MLP neurons of a small language model. Each row is named by its layer, matrix (up: input weights) and neuron, and shows model dimensions 576-703. Each number is 128 + 32 x the weight over its row's rms, rounded and kept within 0 to 255. Numbers have three digits each.
After each neuron's rows, "fires on" lists the tokens most often at its 100 highest values on Wikipedia text that the model never trained on.

L2.up2329:103103182109158137095083094149134126124159141076123079131157157111117130140082008132122116115148109154158148085128166171116112088172118158138102176122199128173090107163109097117160099159137114104048175121147085140137124131130099106079078142109135089116147103135142100127117109130102147131107112166133100146100079107159115162126138094198138137147143105074091124137127123131127118132180
fires on: "s", "pt", "-", "lic", "lat", "ut"

L2.up2258:141140145096153057122075153166130137156094070094118160153072104122151135150127094117155144112097114144074124160102133133092129099089086117113100123119057088163099153175161167108135106102118153109091138104106151166150137104186135130126110101151088167150152153138131136109130165159204202124139144149139108193100074142097178139114125161140135129148103115163131118153114097127113122126078
fires on: " from", "ing", "nal"

L2.up2802:111084114140134172145033069097149146116178117102095109135113187164089063074102114148097134105143103161123190169144135152127142113102093177108134106074115133144072142120182119191135095159158089112139047174133113176170109095136076083160148134138167156115131053157101096170137131137147067145138136182090083155076132057055117163130127140130147095152122145118117205165122081123181136191158
fires on: "R", "ba", "pur", " street", " Street", "hang"

L2.up2766:169120116144167069056114079173186153126110160137070105151132157120187086091115140168094094174164114095080132124113103155066138123152083084119142183068131147140113130146170097140097126130056099131141101128139107145079161165079119055129138113160135151099107092111154123095121198102089131160096102120104164085104112081128125116149186148145141159135127158092123196156088092076163124122139
fires on: "-", " –", "d", " route", "age", "ja"

L2.up1182:176073123153098096027086171149155089140053138090114160142126097153126103103098075145140154145178098119123086109155094128139179137128117131146105143167137126150148121150116126067172153177170083127160139163109179131146175149078168153141157191142122096121091176126171126132127112171133193134134143096118141110123096050138142122113129114113168115156167139155163143208140111079124167089082
fires on: "-", " –", "man"

L2.up2495:085075099139159114097129135139086144096145198095085104097152112168112147166194103104205144114124124138150109114122093142084111142115188095136114144142097105155137110126189093165146159212080127141140141154105102137150109184098135160128115144194113118092189108115173115154110158141120151154144069137109131095185100107036068111133119078136161142072116153146176145095152126147147083142122
fires on: " New", "Al", " mid", "id", " North", " Al"

L2.up1885:125179092130154075151069185139060130089143141102128136106086116096162134129105161178091158117115145105089129180144099066136151191153136189072143192177125164105139156087128154082144087124125097145103089189138144160084097105168117126129092145138104152074114124151102182127083110160182112098145190095113091100199151159103141160088146103140160151141119118144139073099130155158127069157150
fires on: "\n", " ===", "|---|", " COVID", "|---|---|---|", "|---|---|"

L2.up2312:124131083125168121159142126122129102114140189131143135142146158024143115071155118131078135160197120187133114081160117097163134138130097160116134164142157093134143137143144090090131099144109121144096109113119098106123164143139143134178109112099163144087094142063117147109142109117129067093085097121087130142179124106110130146114071183123079178063140080068151177122117127160156136079164
fires on: "qui", " trans", "ro", "op", "com", " de"

L2.up1489:206110104151080119145079115170131169147139177101077208175173172075158105135107124098073090104105137098140157136122157126090075085135117058120172162120123096123152085186115164113098142112122103117109141120079092163142243108173129141172139081102111092185115077111163140106159133185147086102090137097110123085128115176162156136162111133117133154085196126126084152152122169148086155111158
fires on: "-", " time", "m", "me", "y", "re"

L2.up1598:159117151109142113078121176163102082060142113111138147157086146126159159155088180100131125065145181133115138120116122095110143121144159107122134048153130140105140089152131079124157133055158092132168086134136064108141105180101127135145123093151151072087166171149087102133140136135156089182058131086159079093110142149180112111076105145100182176139140146103152175165058096120090044089135
fires on: "-", "ber", "_{"

L2.up1563:143139116129138123129068113090125109162158100138197140111148130098113131079088147119098189106203119143098201167121115069166124123111105125123080107115151075107121114187092113157105171132133076177132143141147147104164103102099074180061164086123101141078159087179193110127092157137151125146167075094124131111155139127049113122144106116158135127113137122126103167139139035067172105143161
fires on: ".", ",", ";", " and", " October"

L2.up837:167185155089147073117111152090103162164128121127104129138186152123195126107171141119150146186105104129059189168146151133119107106200074055125115114092118111108102213115180105148136123167157197101098103173174092140068108128184136090163213158173130097143163186097173159083101118204150114125141167158133131142137192106072192189113139153105100107140105143160180089082102128068131172197122
fires on: " in", " at", " for", " from", " on"

L2.up2708:101118128074097165160090147069103081111112132084142104064100125132141128151077137108105133137116178107130125074164106084131132103070154133157126128122200103125094187119044184100117164110103113154111086109112172165143087072112142166033149159103187117115107103120121142153125104137121124154128125132089156124171096122077147109137105120115098104125135124168146205174133112108161161133152
fires on: " Lu", "{", " Mil", " [", " Wal", "lu"

L2.up2880:144046086085152180136148152163119131109129126144097115139127089150167125149096085151187084155130211117111126090118139145133164099085098211097105149087106125141175109126163107108126153105138106122141188142151102093091095118147163170137149143172155107145144110116178137139141172087201092187148113110142124169124112091176119120145109168098142105096143112143119142129122207141141129125158
fires on: "ar", " For", " for", "For", "al"

L2.up3000:180137153087126210087127112127138111118052169130144129160163072238135139175135175156184121166143100147147165105082092147146119221089103124095157097162168148105157135133096112139129152100145110172082086153139148148103111088129078158078060175097137088141146184139089137151106096130101128062116130118077143115105115156104132114098088150059106104102111168086099167120155111166177115086113
fires on: " Sc", " Georgia", " France", " vi", " Fu", " War"

L2.up1595:138142128088114101170105117135196160142140138105205125128200151135093154140136097156116071115167104204197124138126079187083147105123088082104123168132095120169111176188136084062088087117110127088127118159152106109138167083178149129146115098138124115133103119138099117140098141147149127063115106150102113113120147141117092155144120141188049144115147165090147117145162142071120137140181
fires on: " University", " ex", " Im", " Em", " Exp"

L2.up3064:132108119137143153142154142180185112142106121179105159129099187116140138132145235128094142078128185127096139095106165110150163163098155154089091138112191081113184123134144081127121132092126103106166088044073148159137197209111149073146191104105106141124106111155122174134126178125192099130139156148156113114105116115150142159124126042130195143132152107140066097165172146134095105126124
fires on: " as", "ective", "pe", "mit", " age", "ic"

L2.up1107:088108090136125197165172183120114160135156161085151174091144118123064152166147173129114084097046150169098140189129128139128092102148161096117164130108174113152098087100143085120142139156128110125137100120150132123155163164211077086096057123144141127132164121131117101159110096127147065112107044128158110130098103176102139107189124193099046128179159194105148158120149141140174081157114
fires on: ",", " time"

L2.up110:112106136131101147122061100163162109052168123106071110145107123205111140149129110094105162126109109120115133118083099125131134089077149069185072099168110132119146120114125072130136125155153176180136096082148140164157110138149130124091166144072081145119028143113105149104124065130161119089106144066152222092116112137175115206067119119116110138138143138192184085158121112148125067131082
fires on: ")", "y", "ill", " |", "ion", "o"

L2.up2548:124138144130135082087139133123090109179135146135150091171164095149147129151228156120160136105177088135089133169049120192124094124115134117140163149149093127150156127133087168113137160114140148148095048116132150123163083115204123154118176127104126098174097144111147164170115168059085127112133126083105148132109108100180126192109114071133133101129170123153154149112095111108129159165146
fires on: "w", "'", "st", "cor", "l"

L2.up2992:114095102081153146123099102119062144093143170154132136126127118127063096097177094126148111169168096123160203138110110211108195174170142103177156176100167070135141161154198113091139172097106110152138127113138127131131163137120115090170141097098137162075149138066102155134119108127113137135158107144123100141130122131174092144099118104107106136127116100136116053138104082176170150125134
fires on: " January", "at", " Mari", " Wi", " February"

L2.up246:158167185111140133121092110066104092122096120197140170122147056134115173077148092104107122091122123126119100173066162118172218117182124161113135137111161182128148180066091114113093119138166116116082102084128147119200071142143156093159133094166141205112208111111132107096037115227102124116168154150144135210141106143136137129119114069116113100108112104142120224143104134201152118108089
fires on: " V", "V", " National", "N"

L2.up568:143116084112076105116176194135087122070146195122130050130157157110190156138150147196122112152132109148165114119172132123080170186064129119134104124072143109122124159073156144059078121163156180116115133120149138125120072103060168148123152136097101149107097152092154154171141140140128090083131101121134112080119187101103119114116141140169211120202147155077191141136143135097137127137064
fires on: "'", "’", "day"

L2.up1768:174108201198122139141137206089169104090081152110129138117156124143098124091118101082146075154129124109151107119097135093188160161056084132099153152129113138141194121185127146136089110074169108086165194094147137184214091098111106116138136120129146119105086128157139081121110093226141079113172186143137128123192130147114186143184158193160128124136180156155167062115152095131135097175189
fires on: "or", "na", "ana"

L2.up476:158138159151203113157068170181124102111147097120119150060168156063107080116165164116119115098118132136099123143106151193193106151072150155143111121109143103160140065150159123146127118078144073095089149099146105137101138120144184082139150154097080173099154098124177137108116134167181119154133052163148133071147111193084091081095111099163177136079091111131110140099122120144186041061079
fires on: " Ha", " Ja", " Ra", "lip", "gg", "ra"

L2.up1507:104107101165104119163125139156141194139109151161116087075109145062055186153191131108186092171174128103114137131158103102106181135053158123148106098115155079042183091109099076074054122132065096155120116120107109164127130152091199172137128166132191106151119096118117137103130123152147157162107154139048117098148061127180187096110121129112111122118150141153143068158100147122127158084118
fires on: " as", ":", " Die", " Mi", "ing", " called"

L2.up1480:152115083103092155144148146131137106099171160136091157163170096182054115131117106138115132080079099131104107107092148193139092165143125129134133142154187111089190127101114101125089155093182124154106107186190090128133149111127122121127103172122104147113176108165141102136128059176155134075184088127166161108172137109141093173140120125117074138101108104142158122158125156135119115112126
fires on: "ci", "ac", " disease", " app", "ec", " Ac"

L2.up126:132144117116118093138130092102143090119147104150176170082150107061172142069129084141127144143121140091129105157120094131104117176113181084179099089114162151147047129096122164134195149105159063117127103098139106085193144162147083131113099139118093137152101169119110103136128127154148150124162133130119126099046136150076123079142149088138146083177133143099096126143113164092177113174137
fires on: "\n", ":", " grand", " step", " David"

L2.up996:094071100109176123053205112198132106147088099146136127125178073132171102134144096069106106080119170104193167096159140091170196162162151142078109125129126124077121132135156068152177112066092099065117122127110083169123151123116112132150133142124142111091076146194107183107115108166150051170145122129126114169109190127146154103123149116118094182181151132105131086106112099123125147072117
fires on: "ib", "ub", "eb", "hap", "ab", "up"

L2.up441:109099092158116119093181129115077181110142157060193119167177182110109130134215123138141072111133128155093125136156155103151143124112174129169074153112111109190109094153103117142038176132101120179143127122097098085111159139180089089139090070096129112097123138094125127071165139131100117152062115113052093048096157139103176111119203118188131141097108130181093137075100134142146168131163
fires on: " X", "4", "–", "5", " band", "Q"

L2.up612:084137134109150190142126157194130127106118071156068193085133116167176131177118170122089158150155068157106134189064156124153130095169130155113101184111144097120142120169151157119191147142139120046172152136160208088160169167107132141085148115117120117125063107133134087111161140089110090114124138176122112138069115140157160128127134132132133174083131051145169107138071127124131140113124
fires on: " of", ":", "st", "ly", "ate"

L2.up2914:097159140135134125113084121135152107116104196127143117122126141174117131074101160089136124114075135067110129154083135158117109144122119145136109138124104122117146177135066104065161124114134141216174132053170165144087122149143053131120189108169128128090167131123119166182091103185123063141164012155106162128105107173125124192108110121116117162128175094117161197105164082182099126119074
fires on: " Ho", "e", " Co", " Fo", "lo", " Cap"

L2.up416:114074173141164112147129154110156150131125070147149181194112129124177105145128120099112103157139104148137157188160154118100145106161146150146127152090170131152175101114169089146064129133080133155084089139181122198113120109194113087107169140126150063117135145163104198101095101128118086209109130083149078123150095129115093103117140065139138034119181125127138069183044067144148136122097
fires on: ".", "mo", "mit", " pass", "L"

L2.up1729:147108122149142125084145123145123181120211131104106093126155163102150120108136133093103085092144152103109131187147145130123118100130159171130124130075136089114179137161114106136145122087147113093118101146093085073169174134093142140092090125155112072098186146126155137139170138124116083059099136130129130121104118108185136109086097119107193144143117189137152083149132050109166083129163
fires on: "-", " wh", " Ste", "na", " Thi", "up"

L2.up35:181147165105147172175195107124061144117125061116206102174137163165109168099127090077114082161122093134131098112155156167131107109108135090101104123165134141179180118152122123087105123144127080145170096177110138165115108158153071100080103140155093149074093080156083172121103083078082145170146109151150092114124108075110126147178166124096167131101118120099174107093102122137175104149170
fires on: ".", ",", "C", "6"

L2.up164:113147094178149129124136160127126133080151133157093100146132113106059128149107122132090167147111147061156095124075135174129126153114122069099062174180133153122111118134131116126107169160121143188093168085091138133120101115196148118100108096100188112072104109114130128083073120168136121183122172065150105099138155110090118062167084162118094082178145220113081093172106033146137161073119
fires on: " Don", "i", "d", " Reg", " Dan", " Ed"

L2.up2280:064112102075116109087080178064112126107141147089158122159138139134173160100109153114193114172133147155149145072113114197126093150159121150089114119163152151131148114152088128081094207146083090096176148093138178120159161099189128150063092136178190155152147155090127134141105098130164083145106113120095160137126146101083186147115119182110091172101128087136135111090155129131088134111113
fires on: " du", " Tri", " Tom", "tri", " Tim", " Le"

L2.up2239:162098107138120109167125101131113140049151166103145164104139132114213124097122123155161122135142169125134100150154038143096123099100145133132049117094162118077148112152089138123174152198123145100143027131171149103125145174121070105192163157112151140124096096140186127128112122133155078182134100115133136194176167177174167127167170153100140174085148163147093137146124142113174142127134
fires on: " of", ".", " York"

L2.up1252:166125153150077105107133101086121097140122078154132078145120170167161117107131062112159101077147128104149096097098090113152129101130120104120196162172075171114162146118172097134084126120097185074166103149101081161058122125111068048157093115058145154102122180140207126122147156096081151093147124113161110070119158104117126121192128158116129117152165111136094047152124109112112163108123
fires on: " /", "ter", "ul", " career"

L2.up2837:146112122130096066058075121163128125133080164039098126118158128121171174116087136166157144119170088101156147163112076102149192177140049081147138166107159105121086100151110134117137132110063124151195113086117165081158120115127141098106114122145141140164091132126104142108155144073082102111165038136123163174140126121091103155171153149074142111121197169075119140098112042083144064123169
fires on: " –", " to", "-", " and", "N"

L2.up1786:098145161157166139119111158126146134105092115094166148081146090127146112161078136139120104208108140095147163119160083142150115147058134136189103117121124083154131056123171082112100085137078124136124175113139076141113125169071117185146111089160124165123160089127164120125188133142091147125140169148133063187095140149065067199136101188137119157138115098178078165178109097180112147165088
fires on: " $", "ke", "’", " married", " £"

L2.up1079:065132128157142142139129154137113101184183119131121141176115077145120101167123139127136126159145140113131112121123147105153127123167156097122102119157140092171169186140145142095105155109218134077149125149093107109131097103158115121072174169168059141146120129134167086147107115127106101124098175094118134089094076087055155123122158118114125146129154148181179096131127154189100182098181
fires on: " Brad", " Bur", " Ben", " Bar", " Bir", " Ber"

L2.up2385:136176123146077143060095089076136165090111147104128115117092135147130191139044122113192173160161054090177116099160102114111110132099149147074163162114144102155118161139151123101094129171101110107116082135104117158170146127148187104042175143134178138148094157184120203120066128109111149155145089079084127195191124092126127146188142169143104095101167159077092180160194129097174098184210
fires on: "T", " T", "W", "Th", " Q", " Second"

L2.up134:039135151063109106115121100099135163146111159136090134134157113178075180108090148101094127140132149176200079147234137108130139064131172127160126154142194091077109102146167119139131127114082176121112143170143126147150144114134192165189059085207122095188144110193153159155159104111186105102143213128094139088156153101048109116129097113155155165143200090124175102096126176112147212107051
fires on: "\n", " ex"

L2.up533:155127096109150178146186140090112099140143111141137098104128138128113175120126141149131087075121109101121118108145069092142108097074106091096120077118160180094136169115098128126100135149092072115137112111143073142097132179129139159088141152131113108103129126131162103166136091142174155053131115120121109161116142109102098101145152151125135192143120116111127120092119202160096076120133
fires on: " with", " Steve", "we", " that", " With"

L2.up1297:145140127129212153133078125109177102116223102123160126110149133132188115092128110115061060166109086135103109070081122144122099084145125162060065080135133123163118200089154160172162134149129146150106127158154174142114087145106195054104144117063113161109165113159069111089126107119123162091160193170133162159118109134169118158152123064140124116081114175140114231119059132113128144108200
fires on: "yl", " Kansas", "l", "as", "án", "bor"

L2.up2700:149096091107091147151089161127108103140095091071131127109151109103203115116073131107107117120128108163097176078062160163113101122136121083123079153110170078150175126098154180093148122133097092105153093109134056105107112169118113117062060183151078129133169155109073102137156113144127093055143079198135096164201123143077176099140092143059087070090148175112189151147136115105150128091139
fires on: ",", ":", "s", " as"

L2.up1852:130116111090141182105085103088163135044163088091175143120166170163186122125086112124142122115099146044153117159137139085116064107148157165137135158091124102183097136128086117202161138113134077115125120184131113132070118155154189119139085106121133138168098122184135127070132125138137182161138111142101199141207067164153190135138163100106129103111179194096133109143123109107152142083068
fires on: " Cha", " Dem", "cha", "tro", " Christopher", " Philip"

L2.up1857:092105129089163143079102130124174145136107120097142155148122173127174076078130080122067160181141125147162166089093143116083106104150137137111050175186121058076111150164134191070177093183093120112103125147148093148072125120206090075145150161145078076177179116141080146078080143155078168160167101142165095125153065081128132137137102059116145125136203156139088056131104099148125118137099
fires on: ".", " of", " all"

L2.up1239:131152115119132128113088119065132127120097164134150116159145125145130119132167139098138085098159113084119157084138075182143120137173103109122123149106173112154122136149119207118194176089162121144137150159161153171148177118152040110098097181170134136166121121068143088103132117141073140089141132158133078133169123134141136150138136166116086120085119108142063099147145098142083125133124
fires on: " Na", "na", "–", "ed", "ju", "OP"

L2.up177:180132151140093152130129170087106123091169198122164148171112153096138153115123157148123150097177112119120086097187106145103066131129148100185178136130144161158172126133156060080173138143066142132077114186185119125160178117186131130146141155081123052140134042054093193060136091180097123079106112134105071129149101136133098157139137107185150112116107141138154192140139126141182115125117
fires on: " de", "de", " status", " Fa", "fa", "0"

L2.up1811:122103144139136148126106116187175111195155063137131150104143118143132151125107164152181130183149165131138170159086120119143151145085093102129170083145106062131144122145056144161101129093136124128114117160138151163231095078117123107126067147155187097146083102140107156127086125114077149150096141151135118120140181116117185191155145147126147137150118111154064121164124084111132122177139
fires on: "o", "on", "od", "uk", "win", "or"

L2.up3045:148153144121160044115105119165120171113128134131061137108140094127128114149091137132104131115153160179193109125130101144104108211086134107170088127063179144140125150154155168136111105164114068126057109149121180144164130208140115164151107113130162145107144148140146125137099103095141176050153118115125137163150188181161103122051082080130200171140166156190113119092057158154172103118173
fires on: "1", " –", "es", "ish", "off", "en"

L2.up1236:132144139165129094151060152139148162147119164142091114089089151104117157161108154167123129141107093079106133137115134110154149168205171122110161154162197113123113164188100123106121086152049157139151100094133120116106150118095138132143212114177159123168178142134131154128133124095133114161109121182154103127152110094179153122097141067130133166178181102088150143088088120116092164128147
fires on: " as", "ing", "%", " for", " provid"

L2.up1287:128078071099144029066096079160143119056089119131081154127198100068094167118148163098145127112117050149143120106104176164122152134161056124129124079133134110082087212069137164071135108171149115073166087056207163170155113157095119098144148189111136097101079171126151140134070153163136118128156055093076077086146113077129109168171077189159108121136152141113088138186145136086070182090120
fires on: " Lee", "E", "CA", "CO", "e", " College"

L2.up2897:134096123149165128125081065164108180096147089114184161128162149090132134163104113225139122193137122125150147136149065179136108125064128093167103184094148149126110125130116097155085196098092137107112110120109145118151082089077147139063087096194069077080118135165074148135128103172131184145156058118108141134068167092114112131183078133122100207129119090177084179144192113134159125144140
fires on: "-", "o", "ke", " time", " Average", "ing"

L2.up398:107127159155158111175066091092111104106125141140157171086078116168143135105126112111127123090112102118132147072119131123092182113085130062072118196194117132121175133104093042120081076166149176201122072124136131114077109120176138130117123103098122134091147141172108105149033182125169103124074149139161092097120108135122120127170110113128130057057170096074158201168152120207126118135139
fires on: " V", " Va", "V", " Val", " Vo", " Ve"

L2.up1534:162170152147108164088128108209088129125135140152158112062123093127089117136134173106110162100121131109117188135065148145153179075150174137167127129129182076159186087230125130129145120100139123122058046116102139148129113119094104132202068142185082125152153117163163129156121127148121134107119154129142168122190132036094121104142113139103109192114124089148076125075102153104085158067132
fires on: "\n", " then", " without", "t"

L2.up2565:116084132077088167220226131161104126095188092164145182151093092126147122098107097154191121128107114175163108095147095084137106129101116129189154064110107154130144105108163069099088092104155132162105115134148094131149150139106146126097170122098128096081135111133073160173163157044143091100070120166152134119114119180169159181145120129163104121092070117147108103078086141143138080155154
fires on: ".", "wa", "o", " /", "ba", "C"

L2.up2933:143095097121174111166145076193172101152147126087099091121181102155149135102084150109119095180081142139155151120141160150130102146122139081083120141168141103088139050075097181128102141155162073094114153157128108149215171171101138130153153174130081103183146175107107216082105077158121135135134070172157177124129148114122118097072093141151163155109134160128105183125179154114146059098145
fires on: " known", " Ram", " King", " end", " leading"

L2.up1368:144107157158127139125109102106094077157098116106164130101154123136123135119146165132164087101114146167062164157157090109090097144129174129135180095160115113127091112113184067116150071124089117108082097084103156174138143114104135144191107082083141164170079135129161139107115093107092146164182125123166076154161169108064227131155088129123144124105175078097152115173138155067122177115184
fires on: " career", " record", "^", " contract", " only", " season"

L2.up2717:105117116159124142100120114175105136139152128158152134125185146166140161136120139108051067129151163183130089070173151096068118127104117130088081198079183103169132177153148159084138159059125106137100134186129104118128123106108103101160120150101140116120110112146148130168171173208120081116148135123125115100109123061111146189141060089160172071152084153140065146167099093141131140176121
fires on: "ing", "land", "ting"

L2.up2770:145000140094124142137151115134136105145103132111119111128134107133144141153099120103088150133139143111054084214169084118181119155164103104116120057103157122173133089163109048138149133141126126083155146131146132109153110095106102106166126111114105175084127145098166131113156104094147138190097142157115192100134082124127103161129128119117173168160141127162127074139147175156065136147074
fires on: "-", "der", " District", "de", " order", "f"

L2.up394:114092093078131107142129085104158130101151123084100134079140153099112139120131200112143105143109123097096127150153168118153140093131126145124088126143165153049143129115095137146139166201065113138102160127156085127127094085128085174125102161150075157127179108154131123155114120094196098184182088215126139067157169137051131061127112170072144129182171161120142141119088082106155111170097
fires on: "\n", ",", "),", " *"

L2.up2550:146113137151081128081095144112103096139140135126198128178160152159084118103069112140096169077189177131046089175103130099111149042120102094086141133118150137145072159162143080108101158204152163135078162102067095074062115093111124154156094129118124158100174104120117129139167108132180133077209143142080144115174056122070105144119135121138038155143143132102138142091089120139140190104105
fires on: " Wa", " Ba", "a", " Va", "Ba", " Sta"

L2.up2818:107115134144111195108126095111107119070134079104171115131137102133062121133113115138118107070165071140166124119131171209050116088113127091107147107215148082093082162118131094121121124113138137065162155146146141157148107200162143104134073121131164105118042090108133091182140130102125112138139097158116109086144125151143123096125145118171053067139148050111130128123064132125130116070151
fires on: "e", " Jo", "har", "i", " Jones", " bank"

L2.up1322:128138129120098119106167141078121091158132139088174150144161074174121080169140120082061126155118103152129103107090074131090069113082098072075116162127141145145144143043165171157130132082155139154085093125067093119055093110122106209077134180134095113122173132168130147124093139135047130130160154125147122079124130148121176157174112143132135089101098134144151105117151114104134113155123
fires on: " of", "s", " ="

L2.up2752:139085131150069202133099135100108165136115113145105158137188135107088136144147131135120103132118100139126120101070146125088121138108120127132116223140082127150118110148177125114117135143095200110094164141103102192153043097121151160159136123147157090076171101132134121115173141236083088172113131162139137127153134138149165149101135118154157121139083177151148091168181117108121160174137
fires on: " be", " March", " Is", " fall", " ="

L2.up1232:158144084157072145111109128057122099139136129153124096153115180145172119111103195120109132116134163098137089120158090208114148099141085139151187144110186111109163123147156114149078137155149167126093162091141079162109055127067174129120102087057132138078148076134130118144113138136141081137081165118187096093085196131155123153113093133108120183194133124145103155136174139159113132131102
fires on: "'", "ic", "ist", "’", "al", " into"

L2.up1650:132113172085103164159143125085092117146142155128141173111121100131122150141118093150091153123119156211116055125069116178140089170114129162115079161107171105122194109101193133086167177094105113154138135079140143090109137092191146136158104089157116156118120128145124165125131136083140150048105115117108132099123110183156085122125085100109105154117102098164133101146090112148132134101175
fires on: "ie", "y", "ate", "ine", "ist", "ly"

L2.up2572:148151151132163157120126135096188108125160192076180114123155073164120163088124102156104138117128157108184123142169105102150178075124116133104103097142121082142166145136157202141157138132098165046145116103117121077134161117179108122118147103130141116160161117158125180175131144127090154139125118096129180117110142088101152105140171103082102113136118088043124189179149157121163106080169
fires on: " Va", " Van", "V", "se", " Sa"

L2.up175:128114155103181093114114105106095098076174135126096129080095156160150122112119141083149121104113158155183136153106105122185122116181128080118126086186087113168068078072120139125132101110121112080127129111110121155150158128162070162142101142161126096125181063204150159091155152143141140179120110082105145146175085095114129117170162154063133085162131148145162147085104159162160024125142
fires on: "'", "S", "-"

L2.up1469:143122123131106151210107168127158125114156235173133105106106099140164138102148171153055164098138079194131125129171165137131106110118100108176153095121100143151091193092110114152125132080162137118146115124103195157096087151125093101099093098150113078103199203173091130149114150154119051096133186088091169128107137129094160098128168089135178094150091142051152119167105091085143103130095
fires on: "\n", " Green", " Water", " Silver", "stone", " Gold"

L2.up2325:142091148141104128139114140158105092137120154129138141115132130179115087140139126087111145116131142115138157099119142132126155119160117132142189147137151146106149127115106126134178142141166133100020145142133093190115135097032155114169091105170081078138123183101107081085164114200079080057143127156151114114103150130073158136195164104122137144143116027108137090168183133068145131125079
fires on: " Case", " ft", "age", "ance", "ud", " Jane"

L2.up2435:061127084136114097098150154106115102078124121118102158076226117105102178075091143160118169153047154128204123157120115138097103141102079159105097184110174215105127168180139176129164122124143120134139130147182133102069164147103053158149107095120152154149126091092077137169120118155133133139158119115146153115107075119106094144068121098098201130096150124070055165145104160112074128127116
fires on: " same", " high", " Gu", " Great", " common", "FI"

L2.up2876:141139137134154105080147102159061177125152045176109141178091141099136131159151129087140121198107107146118135136172139167114140143136108106128085109136080098144130071097102189127130136182116186121159099148157176092150076175157151113155161169163094119172106145104171119129126211134177132131139125102131132116194145114123127163153158145135125159138123082122089169111197151122152156146171
fires on: " Ho", " Ha", " Jewish", " Hol", "Ho", "Ha"

L2.up2250:100186147176111146133171074155096056089141177139102089093162166105157091109143141118142072145116093137143135116142147133194095107169101164154163105131076170138093142138130161088113083147159080138149137074115203105112169175116092140124157085117141102043090140129080076116131189096171134110122143110107133153155158145098175146113128153140148121109111121104145115088128092118118123134109
fires on: " North", " left", " Sun", "K", " Blue", " South"

L2.up3029:145160109145062145153091083116168098124122102148107174149171157120117114133053157149142158117142098110088091094113121109099147185160129098102096114130149115106102167132087159125146124105195113139102136124098130232123175170174202174096151144147111135153123116098114103113072124211108127109120140132134107135151093075137113191151149152137124106125169150176090113136109099075149154156107
fires on: " T", "ts", " Dr", "St", "AL", "T"

L2.up421:129121133108093105097175129150078093119149133091241109155109154115118115166089173101092131078151132123096071173141117115149123110088152071105119127136157168108163115137136114091084120165134135083095095115095159141125136160110120115082129115086127105098152113105168118114108102129121157123099106098146147118137100146170114060121113121153194152130158110117133075088105125071129064103125
fires on: "\"", "(", "===", " “", "The", "\n"

L2.up667:149175106129121117087117164100162130089092130128118121158180106135122078110141184110086137099099098172100169124127115098151129143168146205108127141131112100084126115109111174159121074153109165107156107176104112162103138032172163131135110080131055127119107095154174134122124090120116086149144212153129168178183138105157159116134097125074131166100170176131127095086122142136150148160135
fires on: "\n", " V", " v"